Weights of a small GPT-style language model, trained from scratch on English Wikipedia: rotary positions.
MLP neurons of a small language model. Each row is named by its layer, matrix (gate and up: input weights; down: output weights) and neuron, and shows model dimensions 32-95. Each number is 50 + 15 x the weight over its row's rms, rounded and kept within 0 to 99. A neuron's up and down rows have the sign that makes its largest values positive.
After each neuron's rows, "fires after" lists the tokens most often just before its 100 highest values on Wikipedia text that the model never trained on.

L11.gate382:52 51 64 53 63 55 47 47 40 28 47 56 46 37 51 39 53 46 54 33 54 65 56 69 35 67 39 55 30 46 27 52 53 58 27 48 34 39 14 38 28 67 50 66 46 46 30 41 68 56 33 27 49 44 23 32 65 47 86 52 32 40 29 36
L11.up382:12 49 46 48 39 43 40 75 55 65 28 50 69 51 52 34 61 47 68 57 41 53 19 62 45 49 46 59 43 20 39 36 87 37 43 45 45 48 68 52 63 53 65 51 49 65 42 50 62 35 49 19 62 38 44 44 57 34 55 41 52 55 64 45
L11.down382:14 55 67 70 65 41 52 36 37 50 52 67 50 29 70 49 68 23 33 37 54 45 66 60 63 60 27 49 59 52 62 50 36 56 15 71 43 56 42 79 85 41 57 71 35 47 54 52 60 39 32 47 64 45 50 27 41 44 40 33 70 66 59 69
fires after: " D", " M", " L", " d", "o", " B"

L2.gate19:48 67 79 48 32 65 64 36 55 93 23 43 71 54 55 50 55 36 38 34 49 40 49 25 77 65 37 69 45 41 56 93 24 38 74 65 73 55 43 88 40 60 27 53 27 47 46 38 33 86 33 59 67 47 30 57 35 70 46 71 49 56 51 80
L2.up19:51 19 58 50 58 68 51 57 45 53 30 68 52 48 32 40 59 48 55 60 35 50 28 65 45 81 75 52 48 37 55 81 66 27 47 45 61 52 26 65 44 27 50 39 43 56 34 50 46 62 57 51 43 54 64 35 44 34 59 55 50 13 24 31
L2.down19:35 54 73 37 49 51 43 44 31 64 63 54 54 46 68 56 28 52 77 45 52 37 67 43 41 44 47 62 36 52 18 29 39 43 53 57 37 44 38 20 28 62 44 42 74 44 62 46 52 46 92 34 28 37 47 35 57 47 51 44 36 37 76 79
fires after: "f", " F", " N", " n"

L5.gate199:66 41 58 49 41 60 46 94 37 22 25 61 49 58 54 42 37 20 30 72 37 45 32 70 40 45 29 51 60 50 51 54 50 59 66 59 63 46 42 53 65 37 49 69 72 46 41 65 63 53 41 67 34 50 59 51 51 62 66 30 40 38 54 20
L5.up199:20 33 51 52 36 59 45 61 70 52 30 58 51 64 47 51 59 55 36 46 03 35 72 52 49 57 22 41 64 53 31 29 43 79 62 43 24 47 67 53 41 71 46 29 76 44 67 43 66 76 47 29 59 66 29 39 53 33 68 43 54 45 27 48
L5.down199:83 44 55 49 66 37 42 73 55 28 57 56 42 54 38 73 50 42 41 56 30 58 47 69 38 65 87 47 54 34 71 50 48 52 40 48 42 46 56 36 44 49 62 46 55 47 60 36 43 17 43 60 64 62 41 37 36 32 51 22 83 60 40 52
fires after: " pl", "id", "ar", " st", "ud", "or"

L9.gate278:77 01 47 37 35 50 48 32 54 50 20 53 34 77 39 48 54 69 51 38 36 43 53 61 48 34 30 86 54 64 69 51 64 13 34 41 48 45 52 56 50 56 49 67 48 57 48 37 44 45 23 77 37 56 60 44 51 51 63 78 66 32 28 67
L9.up278:60 11 68 39 34 34 31 54 49 72 60 53 47 79 24 53 64 38 57 55 43 66 50 56 53 31 18 47 56 68 32 54 60 44 58 37 42 37 67 64 37 43 43 37 53 32 71 59 73 57 33 64 44 47 34 72 65 56 11 37 67 27 46 43
L9.down278:45 44 75 72 59 56 41 43 72 31 27 62 87 35 53 49 39 28 40 72 55 35 51 51 71 59 31 46 40 37 53 68 63 47 16 48 68 70 25 55 73 51 71 61 49 52 52 33 30 33 48 63 66 52 62 37 42 64 35 50 64 53 42 59
fires after: " m", " R", " r", " M", "n", "b"

L11.gate368:38 53 49 54 58 17 26 47 49 41 63 48 39 44 37 54 69 22 49 32 43 72 65 33 57 36 60 41 54 56 64 87 51 55 62 55 52 49 65 55 78 62 33 73 60 67 51 17 54 27 50 57 25 59 34 95 25 97 39 62 38 54 54 40
L11.up368:49 53 54 58 44 48 53 75 37 65 61 60 24 59 50 47 56 56 49 41 59 77 42 68 35 66 44 52 57 39 35 49 63 42 31 46 40 52 86 50 28 64 54 39 20 55 55 53 14 35 62 61 73 30 47 89 48 41 77 35 35 39 48 50
L11.down368:45 49 40 43 40 38 68 76 69 39 38 59 23 38 63 60 50 39 66 62 38 56 75 36 60 09 27 32 55 46 32 33 57 27 46 44 57 44 70 30 59 64 65 57 50 44 66 72 49 39 55 51 36 67 71 41 27 56 65 42 57 32 76 47
fires after: " ", " s", " S", " H", "0"

L12.gate30:61 35 47 88 35 45 36 31 61 66 78 52 60 44 64 56 65 49 29 38 27 41 49 42 82 35 45 49 43 29 71 68 58 53 53 54 41 51 70 02 57 59 48 39 39 51 55 36 71 50 40 58 65 82 40 41 42 49 63 44 47 45 37 27
L12.up30:62 19 40 63 45 48 63 40 52 64 47 32 61 47 42 29 53 66 34 55 34 44 43 26 48 76 52 44 59 50 44 42 35 27 43 80 44 30 56 67 46 64 73 31 36 58 45 69 40 63 64 45 45 64 17 49 45 66 46 63 45 33 46 32
L12.down30:59 56 64 48 38 56 43 30 67 50 55 74 45 63 33 59 62 38 53 58 36 55 45 69 51 40 64 29 43 42 60 54 46 08 25 27 58 26 59 59 53 92 47 52 35 44 51 62 49 38 54 49 46 57 59 49 47 29 48 65 73 36 48 55
fires after: " to", "or", "t", "ou", "ort"

L9.gate273:75 41 61 29 64 82 58 49 54 44 40 40 61 49 30 89 62 21 59 27 43 45 32 49 34 47 42 44 40 48 55 72 60 43 46 42 27 60 65 57 64 72 48 68 42 48 45 38 47 43 43 64 54 59 61 42 65 45 73 36 45 70 46 47
L9.up273:77 12 60 66 43 40 47 38 70 38 68 21 61 31 41 51 17 53 43 57 48 52 52 36 54 65 54 55 62 54 89 54 54 46 43 43 60 67 37 50 56 27 52 46 67 44 77 58 74 41 50 63 39 46 55 23 73 38 50 37 56 19 32 64
L9.down273:55 60 32 20 32 67 52 66 66 44 53 66 19 44 39 44 51 34 65 61 33 36 27 47 51 68 30 36 57 65 41 42 37 54 54 46 55 72 75 44 68 44 47 46 71 38 35 60 56 40 48 67 50 58 46 63 56 52 67 45 54 72 58 39
fires after: ":", "en", " n", "n", " N", " "

L5.gate15:80 61 59 34 44 47 80 43 61 56 51 40 17 41 65 70 45 58 23 26 42 62 53 57 60 41 51 52 55 68 41 51 41 63 65 31 67 44 31 35 67 42 60 72 40 67 41 41 87 51 43 50 36 42 55 36 38 34 52 49 59 62 36 62
L5.up15:66 45 63 44 32 39 61 29 48 49 59 72 51 52 56 42 41 58 47 68 34 39 48 48 37 62 27 61 61 65 52 33 39 38 28 30 83 39 68 75 41 51 29 29 31 60 57 62 43 53 67 44 62 33 63 64 66 40 38 57 45 41 62 57
L5.down15:38 58 55 87 58 62 36 52 43 21 43 60 36 56 62 59 46 51 86 22 46 55 45 52 27 36 60 56 42 41 47 69 58 67 65 39 51 46 39 65 15 59 58 60 59 67 70 57 51 56 57 68 74 23 46 46 73 35 69 49 33 39 28 25
fires after: " s", "e", "ub", " S", "d", " re"

L10.gate105:48 32 63 49 45 30 53 44 20 59 38 65 20 32 72 46 45 55 35 03 58 82 50 63 30 39 56 11 26 62 60 48 74 55 41 54 20 48 63 63 67 27 75 40 65 51 47 51 54 47 33 55 73 66 34 67 52 66 57 56 62 58 52 31
L10.up105:58 47 49 46 66 58 99 66 49 63 39 36 58 27 88 33 33 63 66 45 52 36 13 41 52 49 65 40 33 46 59 51 80 56 49 22 54 61 54 57 55 51 72 20 72 67 37 33 39 65 47 48 64 29 51 51 65 28 38 36 56 35 21 48
L10.down105:29 36 40 54 77 50 47 28 27 47 51 19 55 64 32 39 56 19 50 54 25 35 58 44 73 46 26 69 65 39 28 58 63 52 44 83 64 69 43 68 63 44 61 51 33 28 51 59 49 45 50 54 67 81 75 48 54 82 58 50 53 62 73 62
fires after: " J", " M", "b", " B", "ack"

L5.gate413:50 62 56 33 50 64 38 47 63 52 53 52 60 42 47 40 72 67 35 56 51 59 40 62 55 44 38 61 36 61 69 34 41 45 59 47 72 35 56 37 53 46 69 71 15 56 60 51 53 42 61 33 82 59 44 68 43 55 56 74 30 65 79 28
L5.up413:66 47 56 82 48 59 37 50 65 65 76 51 81 33 45 55 48 49 48 53 64 61 54 43 19 60 58 61 47 31 35 46 62 49 67 61 63 72 43 62 70 47 53 24 56 56 27 70 67 42 55 50 40 43 11 47 21 39 53 61 53 58 47 71
L5.down413:51 44 14 61 45 38 18 48 69 41 36 53 68 72 30 36 48 63 41 53 40 28 70 37 55 46 62 43 35 54 22 69 63 30 61 51 32 77 62 50 45 59 41 55 53 48 54 51 15 46 59 15 67 68 59 23 33 32 50 69 32 54 57 49
fires after: "ec", "c", "o", "i", "t", "ic"

L11.gate123:48 66 59 55 63 35 68 53 41 42 37 69 28 36 82 52 37 67 59 57 53 29 49 70 56 49 55 37 39 55 46 42 46 47 43 39 25 20 55 70 43 30 35 55 61 59 47 31 23 27 43 53 71 51 36 66 73 48 53 49 56 41 42 38
L11.up123:59 42 42 36 54 44 52 47 50 49 43 46 36 47 52 64 23 38 31 44 21 52 45 71 57 45 60 40 40 45 35 60 55 72 56 50 62 38 51 45 37 40 73 46 33 45 41 63 60 40 53 58 21 73 66 25 47 42 39 71 38 36 45 61
L11.down123:48 67 49 74 37 53 38 47 50 58 53 67 41 53 54 43 35 44 32 34 50 65 53 30 54 62 59 61 48 71 22 31 42 39 43 44 47 78 51 56 41 26 74 58 36 33 52 36 35 67 58 44 59 61 38 62 35 58 52 53 71 64 43 39
fires after: "om", "o", "em", "al", "et", "m"

L2.gate115:92 60 31 43 58 44 28 32 43 33 45 62 42 87 33 61 52 49 40 48 45 38 24 25 36 78 67 44 38 47 67 50 57 43 55 50 22 78 70 65 30 26 44 44 60 53 16 41 40 33 51 34 52 64 43 61 59 69 45 41 81 45 41 38
L2.up115:53 72 39 45 67 31 48 31 56 44 62 70 42 33 66 35 66 54 64 45 42 53 42 38 57 58 59 32 36 66 62 40 78 37 36 69 21 63 37 74 67 51 45 43 51 52 24 51 58 48 31 57 15 74 28 37 23 50 45 35 72 63 58 51
L2.down115:62 59 59 36 17 65 60 38 25 34 68 56 32 45 47 41 53 44 43 58 63 50 38 24 69 55 48 58 58 66 58 28 73 67 40 60 60 44 75 38 63 65 52 54 43 20 78 35 54 52 72 82 41 39 39 34 46 44 38 52 38 44 64 37
fires after: "r", " r", " re", "ou", " R"

L11.gate13:55 34 63 42 48 60 76 43 38 63 55 21 29 57 35 68 32 68 33 28 37 83 54 61 59 66 55 58 85 51 83 59 52 83 55 49 39 28 29 45 40 42 33 47 34 55 19 44 57 46 77 57 68 39 62 41 65 52 55 58 45 39 38 85
L11.up13:63 51 54 14 16 42 38 41 55 67 27 51 86 41 28 55 36 42 38 38 54 61 13 43 58 47 43 67 87 50 77 72 36 53 39 66 66 57 62 83 42 38 45 43 50 46 59 48 67 56 44 49 91 63 67 55 41 48 34 33 45 51 79 36
L11.down13:84 69 43 68 54 67 32 55 48 19 82 53 45 59 71 44 41 39 29 54 37 64 38 59 23 62 39 59 31 59 71 39 50 31 51 41 51 59 76 26 09 33 44 38 62 58 34 25 36 68 59 62 14 59 29 55 48 41 59 48 45 87 45 71
fires after: "c", "e", "ot", " re", "st", "es"

L5.gate145:33 70 41 52 59 53 52 84 58 54 65 48 68 45 38 44 72 59 24 61 38 40 27 54 55 42 30 76 56 52 31 65 56 58 38 40 49 63 79 54 46 56 67 45 47 51 32 29 36 32 33 36 56 58 62 60 43 55 17 59 46 58 32 33
L5.up145:48 65 53 65 54 72 25 50 49 47 66 62 19 43 37 54 22 61 56 46 37 41 33 36 34 37 46 27 51 30 45 63 60 47 59 27 59 37 79 64 58 47 34 59 27 50 78 66 56 27 61 70 28 14 47 47 55 43 71 60 74 41 57 46
L5.down145:42 83 58 15 35 35 46 70 45 52 48 60 60 66 54 51 25 56 37 59 39 65 58 46 26 36 28 27 31 65 19 36 66 51 58 68 59 49 40 41 57 67 98 66 42 53 59 56 33 42 49 79 50 81 54 67 36 61 36 57 71 71 73 48
fires after: " S", " s", " l", "em", "is", "un"

L2.gate156:79 36 31 52 54 51 55 42 62 58 56 78 55 53 42 70 69 58 40 37 69 43 48 44 29 62 35 53 18 37 67 21 54 44 59 29 46 59 52 60 30 45 75 87 24 65 24 62 51 67 65 38 34 48 35 30 41 58 48 48 45 67 45 60
L2.up156:62 51 34 48 45 39 32 50 82 26 74 48 58 34 55 52 55 58 62 39 52 28 24 64 48 61 74 58 09 41 59 55 21 38 35 17 36 75 54 64 61 46 53 45 49 60 38 52 48 56 37 53 38 70 50 41 28 71 40 82 62 54 60 41
L2.down156:45 36 68 50 38 52 71 60 41 60 68 65 64 41 64 38 36 79 40 44 62 74 48 36 55 39 34 60 21 38 62 46 41 85 26 46 73 40 60 39 55 57 85 51 58 51 71 58 41 35 50 18 48 68 68 45 64 42 38 24 59 47 84 53
fires after: " r", " n", " R", " l", " L", " N"

L2.gate375:43 27 54 52 39 63 46 61 47 11 50 46 48 42 40 55 54 58 44 77 34 35 57 78 48 50 60 57 42 19 55 71 57 55 89 45 62 19 54 65 39 31 53 62 71 56 61 37 50 35 40 19 68 29 52 52 59 72 46 71 47 27 38 51
L2.up375:23 47 46 24 26 72 43 42 46 56 30 38 46 46 52 65 77 85 33 46 47 36 54 68 55 34 43 40 75 45 37 58 24 44 60 64 55 24 49 55 37 39 37 43 88 64 47 22 46 30 45 37 64 38 57 44 47 46 44 57 58 49 43 47
L2.down375:72 33 45 51 77 41 47 40 33 36 87 50 35 45 19 61 57 56 57 38 39 74 55 30 41 57 45 57 49 54 45 69 59 43 86 22 72 49 37 62 57 63 29 27 34 49 30 56 67 39 40 76 61 43 52 49 45 80 44 81 28 39 35 68
fires after: "ar", "id", "c", "av", "oc", "u"

L5.gate82:56 57 65 34 77 28 57 64 45 62 62 43 40 77 34 50 33 34 39 34 25 41 51 73 61 14 33 57 66 45 44 47 21 37 46 36 63 49 55 57 58 36 65 35 67 85 39 49 57 66 49 72 60 50 54 58 62 68 43 42 69 44 44 56
L5.up82:51 59 45 33 49 66 52 52 49 39 50 44 28 67 57 71 77 24 38 50 45 82 50 62 39 57 57 56 49 66 24 57 58 39 60 21 40 55 47 46 62 49 55 60 75 55 38 48 31 30 65 49 80 74 59 32 54 60 33 37 79 43 28 52
L5.down82:52 44 48 56 62 35 34 61 32 59 44 38 38 42 54 35 37 80 69 77 55 39 49 76 69 52 79 63 27 68 73 12 43 41 59 25 45 41 32 47 58 37 38 40 38 65 63 51 46 54 47 41 49 45 61 36 66 62 19 26 36 65 66 74
fires after: "ro", "ol", "a", "r", "u", " Mar"

L2.gate93:47 46 43 49 56 65 34 34 62 71 64 65 70 42 59 22 81 74 60 52 57 50 61 37 31 54 51 52 69 52 50 51 24 38 57 31 31 63 71 23 70 76 62 35 36 41 60 29 70 41 72 47 39 57 73 40 40 42 58 49 49 52 34 62
L2.up93:52 70 34 63 61 54 38 32 70 63 41 50 60 61 34 45 60 75 57 74 69 74 41 31 59 40 67 53 57 56 67 73 50 39 82 16 46 66 82 48 41 78 52 29 23 64 59 72 79 61 66 62 57 44 41 61 32 28 75 41 49 56 38 84
L2.down93:48 46 41 59 52 34 63 48 56 33 39 53 44 58 19 45 66 64 72 55 53 62 51 57 80 56 51 64 49 51 50 36 39 30 55 20 47 54 38 73 35 35 49 13 62 56 67 33 54 52 35 73 57 51 57 67 83 71 67 63 53 67 56 57
fires after: " O", ",", "O", " the", "4", "r"

L8.gate123:48 57 55 27 57 55 60 69 44 26 62 65 38 49 34 49 68 19 49 47 58 28 35 45 55 59 13 35 50 32 56 48 60 53 61 67 50 54 34 70 33 65 74 42 69 65 24 54 58 50 88 57 57 70 33 51 36 39 48 47 47 49 62 29
L8.up123:23 55 34 44 23 42 46 51 56 39 60 28 34 67 37 31 53 38 36 55 71 66 40 51 41 45 73 15 41 31 66 86 54 44 48 26 52 61 47 51 38 61 36 74 61 61 45 46 29 22 66 64 66 66 57 24 56 47 42 86 80 34 34 68
L8.down123:43 52 56 39 52 67 49 57 62 60 56 66 55 46 59 24 51 55 52 43 36 66 43 44 25 57 40 47 64 64 40 51 38 28 58 23 72 54 22 42 53 65 62 63 32 79 72 35 66 78 26 55 44 49 81 63 49 49 49 48 71 50 43 62
fires after: "a", "l", "ar", "m", "u"

L9.gate79:45 41 46 66 39 47 28 61 39 70 73 49 70 73 45 50 44 15 49 21 59 61 50 39 53 56 50 52 65 52 67 66 59 47 42 63 04 55 63 47 72 99 50 60 52 47 57 52 34 57 26 37 28 53 72 47 20 61 71 64 63 41 70 59
L9.up79:73 26 62 29 74 55 56 32 62 41 72 38 53 66 57 43 47 45 33 18 58 73 76 45 55 52 30 21 47 40 72 27 53 38 38 79 32 38 48 34 42 33 59 49 49 50 49 50 53 63 60 64 36 58 60 39 37 24 79 62 58 40 47 37
L9.down79:60 46 27 53 64 35 51 48 65 59 54 32 63 52 38 59 43 31 57 71 29 58 52 37 84 38 62 74 60 43 66 43 49 32 50 13 35 58 58 85 62 66 55 64 61 39 67 47 75 41 31 12 59 45 50 76 18 51 56 75 47 39 51 62
fires after: " n", "n", " al", "ad", "en"

L8.gate142:74 44 47 46 63 45 56 64 27 46 72 53 45 44 42 58 48 43 30 84 44 44 66 50 64 46 50 39 51 47 66 35 61 18 61 51 46 19 27 60 32 23 48 99 31 39 46 39 57 31 56 51 65 86 68 56 51 63 54 46 38 69 35 38
L8.up142:72 76 64 75 51 59 40 63 27 26 45 34 75 43 49 39 63 63 40 66 56 47 54 57 43 59 54 43 11 50 48 49 46 75 37 55 52 60 69 65 54 54 24 26 42 63 27 33 47 28 32 62 82 45 56 65 74 47 37 39 61 69 49 54
L8.down142:74 42 40 50 70 50 55 36 56 56 27 69 64 47 43 50 34 63 36 48 50 62 81 76 30 53 50 62 34 65 48 47 36 59 53 56 57 41 52 55 50 53 23 70 45 56 41 59 54 46 37 26 61 50 55 28 50 27 45 63 34 32 33 26
fires after: "2", "o", "ce", "t", "al"

L12.gate321:29 63 47 47 40 46 68 53 45 79 55 36 51 67 45 56 47 56 33 38 71 43 42 45 52 55 48 16 41 46 50 36 24 48 66 51 60 82 55 65 52 24 34 58 49 92 62 57 44 68 49 45 68 43 05 43 36 44 51 38 22 49 61 43
L12.up321:69 45 43 36 59 31 59 53 76 74 73 41 19 35 44 40 67 68 55 75 41 48 53 34 51 69 59 58 43 46 45 71 41 58 55 62 62 69 46 51 43 78 55 60 72 64 61 55 33 32 69 56 57 68 82 23 50 16 57 30 50 68 59 75
L12.down321:63 32 52 55 49 61 44 28 79 40 50 56 66 69 35 29 64 64 38 41 41 47 39 71 42 56 62 53 61 43 64 46 50 74 76 12 17 38 60 39 58 67 50 53 56 51 59 30 84 42 73 59 40 43 33 30 36 51 69 57 73 41 57 28
fires after: " a", " f", "e", " F", "h"

L5.gate262:37 63 82 43 65 62 67 50 25 40 55 67 50 50 23 72 83 46 48 63 38 59 40 53 60 26 64 43 77 70 33 61 65 32 41 48 92 50 54 60 28 58 67 30 64 46 53 73 19 59 47 60 35 48 14 23 32 45 44 47 45 50 55 59
L5.up262:33 64 34 31 25 53 34 47 62 47 46 23 58 65 49 43 57 56 43 69 52 55 50 23 35 28 47 51 44 40 62 26 80 27 44 43 56 38 62 67 60 81 57 72 54 25 57 51 28 49 46 52 57 35 45 49 57 39 69 72 54 44 36 41
L5.down262:50 50 26 37 36 31 64 52 43 50 48 37 53 50 52 65 50 43 54 58 32 45 35 31 34 39 45 41 56 67 63 25 34 46 41 64 58 55 80 42 65 20 65 53 36 52 67 47 16 21 08 26 42 72 54 63 25 37 69 55 51 43 56 53
fires after: "v", "u", "a", "igh", "et"

L5.gate32:42 70 57 20 62 36 32 37 31 64 46 57 61 10 44 20 72 54 40 68 49 48 49 52 48 73 40 50 54 48 46 59 61 55 54 51 39 37 56 54 36 46 43 30 58 64 42 48 78 55 62 47 50 62 65 48 37 40 57 23 57 35 47 42
L5.up32:63 55 49 32 43 47 47 53 54 76 50 71 31 61 19 32 74 63 47 76 40 57 68 77 64 57 50 44 28 44 51 45 32 48 68 40 28 56 43 20 49 68 22 36 34 25 30 52 12 86 66 77 56 44 66 48 56 20 53 45 33 75 53 50
L5.down32:59 21 35 36 52 50 37 48 44 65 71 53 53 56 46 30 64 64 77 50 28 38 44 51 54 66 40 33 58 57 45 50 50 36 33 36 36 52 22 66 32 41 40 35 61 56 37 67 53 56 74 30 56 60 42 26 73 54 37 46 48 69 65 65
fires after: " O", "ver", " f", ",", "O", " F"

L12.gate278:62 58 57 47 51 50 56 65 71 34 53 43 38 47 41 57 42 59 46 33 57 57 64 76 28 25 32 28 53 58 62 27 60 65 57 51 59 51 53 35 41 09 43 68 73 20 55 68 25 34 39 69 48 63 67 50 19 79 60 21 42 34 35 29
L12.up278:42 52 63 42 60 64 70 52 77 46 42 73 52 34 30 53 26 49 34 73 50 44 47 49 51 42 25 38 33 36 38 59 69 74 46 61 71 52 70 70 67 45 51 59 74 73 56 37 39 51 35 64 63 38 48 76 32 53 53 54 53 33 85 58
L12.down278:54 52 50 41 58 55 70 75 46 66 37 55 57 23 55 31 51 46 22 26 82 61 53 46 38 57 56 32 82 70 65 67 68 71 57 76 25 57 43 67 51 32 38 34 28 41 53 56 40 42 67 64 57 60 58 37 58 46 27 54 47 54 37 41
fires after: " m", " s", "–", "c", "g"

L4.gate99:66 50 39 59 43 24 51 32 37 31 39 65 48 38 58 56 61 60 50 63 58 42 37 62 51 49 55 49 59 34 28 63 36 44 30 35 58 67 34 45 54 43 63 44 46 53 52 60 60 60 46 53 52 34 48 56 33 13 37 78 33 27 41 45
L4.up99:64 22 61 33 36 52 53 34 54 26 44 62 52 62 68 09 42 65 69 58 45 54 40 51 32 54 51 67 63 48 49 47 51 37 36 35 65 44 36 46 43 55 52 30 60 68 46 40 42 78 31 69 56 50 53 63 39 48 40 59 66 11 27 67
L4.down99:45 50 49 59 42 48 53 52 38 67 44 38 45 60 50 56 17 71 60 54 80 35 47 64 45 68 23 42 56 54 33 77 48 50 43 45 68 22 71 77 61 49 65 26 67 73 40 50 71 27 38 60 49 20 59 57 50 55 22 59 47 48 63 35
fires after: " s", " S", " r", "ass"

L8.gate410:63 38 61 44 25 53 55 47 56 34 49 45 70 48 15 25 34 39 44 41 42 35 53 61 70 55 41 48 63 33 62 38 59 83 65 54 39 66 56 48 55 33 16 46 39 58 41 38 62 62 24 62 64 26 52 78 39 47 60 42 44 56 36 80
L8.up410:58 46 36 31 60 40 60 47 65 82 29 61 52 65 41 65 51 40 57 59 40 33 33 44 36 24 54 50 76 77 50 53 83 50 49 71 45 57 24 56 28 41 54 40 32 58 47 53 63 37 43 77 66 70 46 58 29 35 58 28 59 55 43 63
L8.down410:52 44 56 53 40 48 50 83 22 46 55 35 12 61 66 53 46 47 39 47 59 58 61 63 77 63 51 25 61 31 41 38 35 39 62 79 49 56 59 37 73 39 61 72 46 51 83 55 51 49 53 28 65 63 56 30 46 63 41 67 42 49 27 41
fires after: " St", "ed", "ic", " R", "th", " C"

L7.gate166:36 41 54 75 29 50 52 59 24 55 56 46 50 77 33 67 36 53 62 33 19 66 36 66 41 39 53 34 47 41 36 47 31 65 46 46 57 31 06 76 43 61 41 49 42 51 57 40 58 42 60 36 41 37 57 60 82 60 49 41 34 26 59 68
L7.up166:47 50 52 46 48 59 73 64 55 41 47 36 52 30 67 39 38 61 53 61 56 71 50 54 43 44 54 42 38 58 24 49 46 46 58 42 39 41 78 49 52 25 53 28 63 34 31 45 56 37 71 38 37 70 56 36 57 54 42 69 24 48 18 94
L7.down166:43 39 43 31 38 67 67 68 28 63 68 54 50 25 28 46 34 25 44 81 38 57 59 59 51 53 46 45 46 50 05 24 43 61 80 71 34 25 58 74 47 48 35 50 44 41 62 42 68 51 54 47 42 78 43 48 39 74 66 48 41 58 38 44
fires after: "em", "am", "om", "im", "um"

L4.gate93:72 48 60 68 38 31 52 41 36 39 51 37 61 79 57 43 57 48 50 05 52 38 39 77 45 65 34 33 16 36 42 71 31 52 50 26 15 50 50 50 59 42 54 51 45 51 23 30 56 39 45 44 46 35 30 47 71 68 49 63 38 72 43 75
L4.up93:90 57 45 20 34 27 56 44 60 62 78 35 50 71 24 38 50 46 40 52 66 72 15 23 27 51 45 59 48 42 49 65 28 29 61 26 43 75 58 62 44 54 79 47 37 34 40 46 78 39 38 50 41 55 48 47 58 64 37 49 45 72 70 65
L4.down93:56 71 50 59 35 52 33 42 37 31 51 55 73 50 36 44 40 63 29 37 38 65 57 49 61 61 54 65 25 47 53 21 54 70 50 28 38 61 42 40 46 69 34 50 30 54 66 48 74 65 59 45 70 61 34 47 51 56 70 61 67 48 78 34
fires after: " re", "r", " R", " d", " w", " n"

L12.gate143:39 63 53 50 57 75 40 36 39 58 48 45 39 33 19 37 84 38 67 27 58 51 29 53 43 38 50 52 54 32 54 76 66 47 53 46 58 40 62 59 51 42 52 69 11 28 34 43 60 51 66 49 42 69 51 28 63 41 35 60 52 31 33 62
L12.up143:42 38 35 46 54 38 45 29 41 25 31 50 69 63 39 45 65 50 62 51 40 51 54 77 63 50 47 55 74 45 54 21 45 45 23 26 43 36 60 58 50 44 35 79 51 40 57 42 61 47 54 33 63 26 45 52 32 24 56 53 67 77 32 62
L12.down143:00 70 40 35 42 32 39 25 30 55 28 78 61 57 78 50 45 45 20 52 62 27 50 56 71 33 55 46 63 41 67 66 34 49 48 41 26 54 40 66 62 68 79 65 49 69 57 63 23 66 50 46 38 53 67 38 58 52 42 26 48 48 66 49
fires after: " d", " D", "r", " l", " L"

L8.gate425:59 67 41 65 47 28 41 46 66 72 39 71 51 63 37 20 40 43 46 17 34 22 60 64 66 71 41 41 72 24 56 40 39 73 57 73 60 57 49 55 59 29 46 36 38 47 22 43 59 61 56 37 53 46 39 14 52 54 58 27 35 56 52 32
L8.up425:69 31 39 40 40 56 49 53 33 56 43 44 41 50 40 18 31 37 50 30 40 66 51 81 51 72 60 45 59 63 61 68 63 55 61 59 40 44 30 57 63 28 41 52 34 64 24 37 95 54 46 65 52 76 49 23 52 37 49 93 44 42 30 66
L8.down425:32 50 31 52 68 34 31 84 55 50 47 25 56 20 61 52 59 33 65 44 54 65 68 19 84 68 47 36 58 60 44 46 75 66 62 44 67 59 51 35 57 50 40 48 65 64 44 77 72 77 64 54 43 54 38 40 53 24 55 35 46 59 68 44
fires after: "r", "c", "ur", " N", " n", "a"

L4.gate104:62 76 34 66 42 22 26 56 48 43 55 58 44 73 30 32 54 60 60 50 31 57 60 39 30 08 40 53 36 72 40 58 39 75 33 60 59 58 76 45 53 51 54 63 64 38 78 54 43 81 38 61 52 69 45 27 42 69 70 40 45 74 28 27
L4.up104:47 62 67 33 54 72 55 61 50 37 20 67 48 19 32 69 25 74 65 51 35 44 40 49 44 69 47 52 22 50 24 63 45 21 42 66 66 56 17 45 51 48 28 54 64 71 57 38 13 47 79 40 68 47 65 71 48 80 69 60 33 39 53 44
L4.down104:84 68 52 14 44 31 56 72 48 62 40 58 38 69 56 59 68 59 44 62 12 72 73 12 38 52 47 43 47 63 51 44 40 30 62 35 43 59 37 43 61 43 54 63 65 19 59 53 48 50 33 25 59 64 57 42 44 47 46 53 25 56 55 36
fires after: " b", "c", "g", "i", " B", "er"